MLP neurons of a small language model. Each row is named by its layer, matrix (gate and up: input weights) and neuron, and shows model dimensions 0-127. Each number is 500 + 50 x the weight over its row's rms, rounded and kept within 0 to 999. Numbers have three digits each. A neuron's up and down rows have the sign that makes its largest values positive.
Before each neuron's rows, "fires after" lists the tokens most often just before its 100 highest values on Wikipedia text that the model never trained on; "fires in" lists the words (lower case) most often at its 100 highest values on Wikipedia text that the model never trained on. A number after a token or word is its count.

fires after: " the" 23, "\n\n" 20, " F" 7, "." 7, "M" 5, " Acc" 4
fires in: "on" 30, "following" 15, "may" 7, "next" 6, "fifth" 6, "according" 4
L2.gate240:456561487584533550594437609521592497499384572499523527551560473410462461541542513540476501483511497499470495432448542546485481417488479663468445489488503431577467430484446545510471574565502505498476506523467465565532559447427460531451455430503377542515458447447437496542501515548461500576495513574467434479456505516521498478472516508595515411459409554456492496556539551486377449562466
L2.up240:553532511506551577450455603514525563423487485521528572559452420498543509570459515378474433512458509520472452513507491503457514579557494538510528461554564494551384465540516499464519496486467517502506560506424449569537570495482501521489455534519520495477395513426548504474432494591495507450428411464535503422491568501522455486492407482469488582382437570497442439521454473496544524462636

fires after: "," 23, " and" 15, " has" 5, "'" 4, " son" 4
fires in: "with" 29, "his" 12, "two" 11, "of" 10
L3.gate274:489450525431427467558481422443456413493503529534490489514439566564384507464553453455513464486466514624531491433562535566568448439481525501507429424544417497525571538457471438507507448534479511400469486514566461450505519522483450464511539518550477504453515507466462490512451513423486544478557408482487461571389482553467535504503434510564565613492514543473504522464426616377507609605597
L3.up274:471417566515464508531560469447550546576444496444475474486535497487473535509560608436463438505465572442462533508503435425555521535456518483457432462447562497599533478514491534507534452540483601455501558501536500553478419451476530412549454495483484488576498443571402596438501416407461473445482537484483513615487525499609536560527563510485516489566451537486381528496541616471425529466516

fires after: "." 34, "," 19, " and" 8, " as" 4, " that" 4
fires in: "it" 67, "there" 19, "two" 4
L5.gate468:516531497554497408504507544538518613504387366584450394547441498503516446462545533452519520493408446430493433511539575475495431520419494495527512570488535524446559516448520478471568435494583496434522488507478562386592498479505452498548473540544461538474417419498477419498484479466601472465418497471530559430498487489551459475467419481446590594456434553524486556444531535523448424550495
L5.up468:578529427454445461470517433504483436484498449480452506540579552567509512429589554548433457520604368382580436457586436548508438379474531557568538429515545499530518486401591509465478495517514454557526508423474532523461565496506525479486524547489578530494490488561480442449464483517425471467600396476535459432516459485438522512546536563499507483480481437549526545421474578516456477413579

fires after: "'" 40, " s" 11, " the" 4, "," 4
fires in: "s" 43, "top" 8
L5.gate150:579521505507485447501440517546538508514583509538576427464445493513483458456447522404459458424563483592512511551527498447457540427502430553454449468486426416520546483470413481530501516539527501564514460474535666560560417573476570575554551510514477553537560508513527505540557487485549547467476564559522492494498505409518480517518454576439459554505520568359498552472421552527475496592571
L5.up150:504442540452433473509443463568516510481473603540557435556513644491463416522461552531527532557482619451438477489448506466484491555522553540571545562581484493473500473521539532402430491502515476542468514509461509490391514585524334541501534549569554414506540546444537551518503475573489506562468478483534536525545496443481516549573582487475507415425558562405499534434463586536552501540541

fires after: " and" 14, " was" 10, " has" 10, " he" 7, " new" 6, " He" 6
fires in: "was" 49, "been" 17, "later" 6, "newly" 5, "being" 4
L5.gate214:496501596552578485620434438558451583440522522503469463441445490530431462439476432502507570534458490496464541556476480452476541406412538484427602504528502449533532512566484495498494495479405473468519506415462506503542557415556527504443573531464588568492456491567548474448550514436579557568487477533569535562475593530588580465435435580474559585560611444558433405467494560537522491432520
L5.up214:516444509474464495574501486462469618534505502412462432519567576531489397488502503632442478582484419552415571611549505526461474450534548480428502548426466450488521511549556446494464493472496516568590554424412449478600546549563504515526416532482538479551495524543517521510536546452519450537546574577459465537468562483558547484446510499519541558528498539494493489433396506602612520445576

fires after: ")" 19, "att" 13, " is" 11, " was" 8
fires in: "is" 33, "an" 14, "battalion" 7, "a" 7, "battalions" 5, "was" 5
L3.gate490:449544466475559419562475548557484466448478616488506527538556556553451468412519589500536445555527489622473515479521579412464513494570562497485520542484493394432456451545511495426466449592484499431523572534542588561558516465523545515494525484492467448547597480523477529555554560494570606489532479485554503504538420521490497537460578432398515476507544479564366465522456490487466461522470
L3.up490:421417493508507538510470476527499448467386551588508498479466444511549447547468541451430525475507422487570445498488518547540406556532426435520448452486504532597522514510541520488580482489567540557468479560415520473517503518533529455476472465394539512517566457367496522349608496580495466402555434499508426489561502488539506447483456462556503475521477548527400517519460492546570495565536

fires after: "." 34, "p" 10, "D" 6, "," 6
fires in: "after" 28, "during" 21, "to" 9, "despite" 8, "following" 5, "with" 5
L4.gate90:452472498497554542462400504411402521543593510567615554453439475389525498518427526489527552481507505490530503513527518447495440448491461548496434521462497576512498383453534528504466503499372532543517445488522500433564408554525534511526429543522481517555454473460380517469493504534498417542488467556544413570473462390535438478544404445523576468509516566542459483457368498543495518436528
L4.up90:516521529513458451525461560476471577575511546490578562520450591429541562487432517464416451501474498466476497550551478459516471512517566467448461543478513482462493488539559572541428568528384487583482513520447502441520426502564543438478494477516547499461519523584351426425520504581476525422401482534436553531416496551493517508514509509538520453474471552610405384466428481531544479413446

fires after: "." 44, "," 21, " and" 7, "\n\n" 4, " that" 4
fires in: "it" 78, "there" 12, "therefore" 5
L4.gate220:439518512526580551478479446577477534546525499538469567538414456536527451498478616413558483508492466548456425501483569428528501494448468541548474457437576521415514415480510566517511614462588503497484446549549569521495488490585505521482519538543549553529461415552434470509522579516492456557505473411572498479532518448469519506578554483506442468491578542525537508428509496546565395463491
L4.up220:432495435521472518451420503550510551518515476503510530449557545542437520510539488458374554460418489498555445519532508527588455480425613475492505490557544558469472501483392522397485483461439520484506549436512526513587458575542481537572494433542454550510537531462581508497413415486507496453534535471455408567463480468414513422458495497405539457494473450538489542493517525494529420567567

fires after: " as" 54, " was" 8, " were" 5, " be" 4, " became" 4, " become" 4
fires in: "a" 56, "held" 10, "an" 8, "of" 4
L3.gate587:507398484552497437524517415523553469496476472468452616536517516596585467551439535604529467507609353520529517496491431518466507518481488324535476463545494485577448449506500536534498521550603477492444550524465484491448463556394501518550494537465491585583519490550581433531560515475437610432513462485497564467392530497494524457501508457481519473563524450430528486466485478515401541491470
L3.up587:541481455554519532531517536511403577454594593433571470407543497442419550518446549512560516447539473584445509480472495475478623512448578470523503519520500481591577593470426503520589499534456569572430487526465482536533452481568439539484633526508439519448485432512470407493538468461533383584493477415513586536453520453515499518452517557515487455543480483494518458464461547501458483520461

fires after: " as" 50, " N" 10, " F" 10, " As" 6
fires in: "a" 63
L2.gate180:416428423583539513507484479585494555429540531551447492418545570531512422524527506514538449471531461477498447562564517565363515528583570469444497465507520560545482461586519427470553504575449427524546506483527532507497505538497432570458409501564475526520494535464511545489563486444541521435476500424520412516551422582536496520506417566557399436509451555503537569469479431493516586566616
L2.up180:366420490583475583488500542532535571509466471562592420505449519488487532424585476553473542501554435504456545528495629503478510508458517575483512443474547459512515411506513534558443555462507527491500588531605525518511492449528482455542447516568538349448545461540466463545440499605563547533567489545507441413523452523475491531533492611560442438421554501495388509535500560534461544542456

fires after: " can" 17, " to" 9, " ne" 8, " on" 7, " was" 6, " tw" 4
fires in: "be" 32, "once" 7, "never" 7, "later" 6, "twice" 4, "very" 4
L5.gate101:541497449488434501548455367521436509587533539396487494470488507544492584479379437560516531432529475525448489522461509417464448493422501474516539516547510406498526463573446484533435505544474450466484444414409475389505486507551498447480509522533445540469471471556425441544444506574511528477452478483631459368500527602490527550467508553498515569533515549512507510418559530478565459496492
L5.up101:525461470548462613450472440456532459478491501484495433510514425388478409573479521431443520498463605519445389518491543490453500433489449523461437530472475464462557574479469537421481485525543451524433471503511361419469488512558416528479390513539562529577548547502501489454478532584568446511492527501433534499464557409431554526493536594533566557510509544477460498557547543484482489499535

fires after: "," 71, ")," 4
fires in: "which" 95, "who" 5
L3.gate591:394531498459487609481443451451553477496430413636524519618461512502491476407611537511532443546498456478474429427563422468536471553434524534531533405464518574520503516502488494605475533525407455513484426419539569475545449424404561486528507540494528509452530458474522479452493455517455552575550541488436522417509520489478515491464534533488579538477509501547451493511536565543418490432499
L3.up591:460464414507494484513450421502488466506422499526502507446483611462471508499497506442523529573541464500437568481400585543577505532454536513464462440476458527428419405476578537487462479492519463526544523472538559505488572505456433477383468506611512444524451626494527525500483522450510387542563439415487557428501490451375518449440424490441507511472439513465522406440514453534478513498511

fires after: " the" 27, " s" 7, " e" 7, " w" 6, " n" 6
fires in: "in" 24, "south" 8, "eastern" 7, "first" 7, "west" 5, "summer" 5
L3.gate598:434483506547499522491492524441539597530505524395433479530450455404565558561533559460440481468490523469467506546455491493492486462482497626500406468519512526463589481518445462468466451427357528447447563363555445454460530462636573498575467513492540543460518485551525509495504554521476526470491495490439396474459567497440487469621420510558558465520450553580497537528521491476486414498504
L3.up598:528477492508439521478461508475527500481460467506369525521468526429514417455599470591521490445460488561494532554525566530431581516535432497554543546506497579506425538526508492432357431470515493417545554509478499512471562524429536575462460540582423505463494472457515484622467511558518548469486497533524456422463589514520523538505543469530544447520540523519526527476468445418526417551477

fires after: " can" 20, " was" 13, " have" 8, " has" 8, " to" 5
fires in: "be" 37, "been" 28, "later" 7, "first" 6, "also" 4, "being" 4
L4.gate51:470503518472401533512481411547530549508526585478396490563449419418430472519559442607534464443507412486481472539559519439395489477430483448560482570463435478455506461584554565548548474569521539536507502489454498486524559525639436514473477443554591592483534519548489551523567512531556476541512490470520476378470456420575494507496568485482505604558481520549491488428487504487584514517506
L4.up51:560516526525466512454554506491461602536379519458540488451502552484514543552387446440504530444467447598457467495525491567550584462510536526477551499497457462417536559555509476461453436536502418480484545431560412414437544668516483606566484520452601447496517552522600431452556508596512516585502525449577503498408484515552509466528532521519518578454509570580477530581520462542531474431551

fires after: " " 72, "," 6, " (" 4
fires in: "0" 74
L2.gate604:550476524496508532499582493589452516495462489491417515476575477503391574598438490537490486562467507515499532440499409437517438486530515483521509606525520459583416510552414463519554549460504493505404503553482494541469531492469393518460524353351524422462425568425482490542426518496515539478456549444507472571458550521520549578395399497550462562547506540484411505506574503499488573480409
L2.up604:581527523491409464601458497533484492474477477566500434506441529500463529558501450404478546458436502545444528571516490491500524471568536529495511483573505413611443497447493503522569502558529485466613494506400482526579519544413559609494425434431502381480610436456484480480562375561479463590515595593531491478541487524507525429432494512459495488376525488528539453496484610526510597467487

fires after: "." 33, " by" 19, "," 13, " after" 7, "\n\n" 6
fires in: "the" 96
L5.gate264:456531583467588497542596515452510485527462491517554544502482528472570606484470369476522536545501473463539550519567501510485489503572501514515505581371547407466539529535461473515582530608465535570399510500487507632521504532519434451479526471472532531469543408607405501432504528486512481569458564532468468515457473575533489483406509557462527429374507511553466443503603496504401433529426
L5.up264:380411538459501460523421486468458518473456516445536575553491495498516499488566473470466522488530450521589578486506440486566499404470497511451488524469517547380442517481539502476476393441459513515508457447633472416529575558516523480519352532459447481549495452529466462445530501487497471441479552385477423571512509497555432456521520413429521527468559376496479491512546500481502524498423

fires after: " United" 37, " C" 8, " T" 7, " N" 7, " the" 4
fires in: "states" 39, "world" 10, "nie" 5, "cub" 4, "taiwan" 4
L5.gate484:509587487489495496492555488454568487435395512520483488474577493597509488566587396450487518535501415540434483585546491582511492500520538498452515511529463462528573493455614547517373547474512536515488399408479457495536495438574525571446509527459581530578484610445470531446468398578482542452479441463521547488469463581510482462529487532490460456516434545527445497513534480400477495464467
L5.up484:476607443494502490523529508482464549405510497546466488544545427458532382482518587463493475588500508450516529470435540465571519524443511481506510456635545458518570428426530452488561503482495537550469427408492441476464602584519457568458470499467503517506453534430511546560517542472503534494504441432514485461468516541478551490455500589513508422498545556557525573539554469482413362565498

fires after: " the" 25, " The" 8, " a" 8, "'" 6, "r" 5
fires in: "new" 21, "original" 18, "former" 8, "s" 6, "previous" 5
L2.gate25:465504524573476511504467583571603561491544433463405453559474493463526499535480487487361481485496530521535510519489496468488592574596425589492483504426482452491459480513531515393503470561499443549595515386555544508526547532508501384474498406548566513508491524471428607436512507460464474460503540470439494486507481449438521518443495480473552463460459566554540522517470502510515510390518
L2.up25:496485546542500458528512535474472529421569503518450574537510513457512489561554487522483547483496513451430511559498450530513538484494488450508583523531490451478427506458524518466430446490390435537509530519578478535548565450521456425468461500542571471436404504540336583514511437535562500579456590551472525489503443439390474477490522558415449473381494472443486488491611523499548513498531

fires after: " is" 41, "." 22, " was" 11, " |" 5
fires in: "a" 80, "an" 8
L4.gate377:517528518537483489566544517573463490441468516581570577520446544422497469501473608515530483465422373504471461547567587533427430611590454503421523487518494586567457432547524524544547586485471475466519519480440471439534496535554439566488447573500510410590560510598487492523475459479428468572535556558540494509458440558574470535436553396519506515415463538473469505433506488523465465559500
L4.up377:562512442483474506505546527491567558512353394472500452471543372534523460474498603501527559478543485486545466422527509526422489543436583505552476476546456469445465427527455498419472502588439550522486515438535562551435626502459541520488482435512562588553518482466490522466482478490548509443560512500584493503401498452433640499472427505471545534521544474448434555415540453415488507407482

fires after: " as" 48, "mer" 11, "est" 11, " As" 6
fires in: "a" 59, "most" 10, "commercial" 8, "festivals" 5, "testify" 5, "as" 4
L2.gate343:509535516473443545501552494535554612556413446476482480471472497492523500489530455517503445376496408556416542485509532476359487546503526504418487502537488416588619570519495605434530499476463483513540449450588431510488496507575456548576481489553584483403506418496457447526541476539539533551471487474518521483479511519445599534509604544476530498554402504464505536506459449541491552532563
L2.up343:541406459490535523506519519470563563533465593427468577531430534469490464451433541536451515526424529564522608490554434554489539456527490459609464453496564419530441507453401495478482494546474509507490501555527537550499550526421392476517460514456517465435509486428466538587513557502459578448510471450528567526519462534539444495568511593557452464389498502540326491530468462530517470547519

fires after: " " 63, "-" 20, "–" 9
fires in: "0" 20, "1" 17, "2" 10, "2023" 5
L3.gate492:490545463508509495441464469477627484486555545506552482464488554503418579610559533464497472573444510495522570542485599514459481477465486553455394563433575463537477448462540548511564471489572514548492507519408455545558497499634472479486497424541401507515506545472495537538520497454453607422440545578521470501592444407503428455534511528511440389551520564358568508530474497491512453454475
L3.up492:415467507560539415499476513523419529473460525560400533542497457564462583486489500472398489503462525463502500467505579486492518596402547392461484431481503498484527556520517486460571389504484484553586497562593469523507518436447510599543497451500371461530450489467572518594572553459553591561456510425468422429468551511540568492518476562569486425506457606563561566479509449470531451463493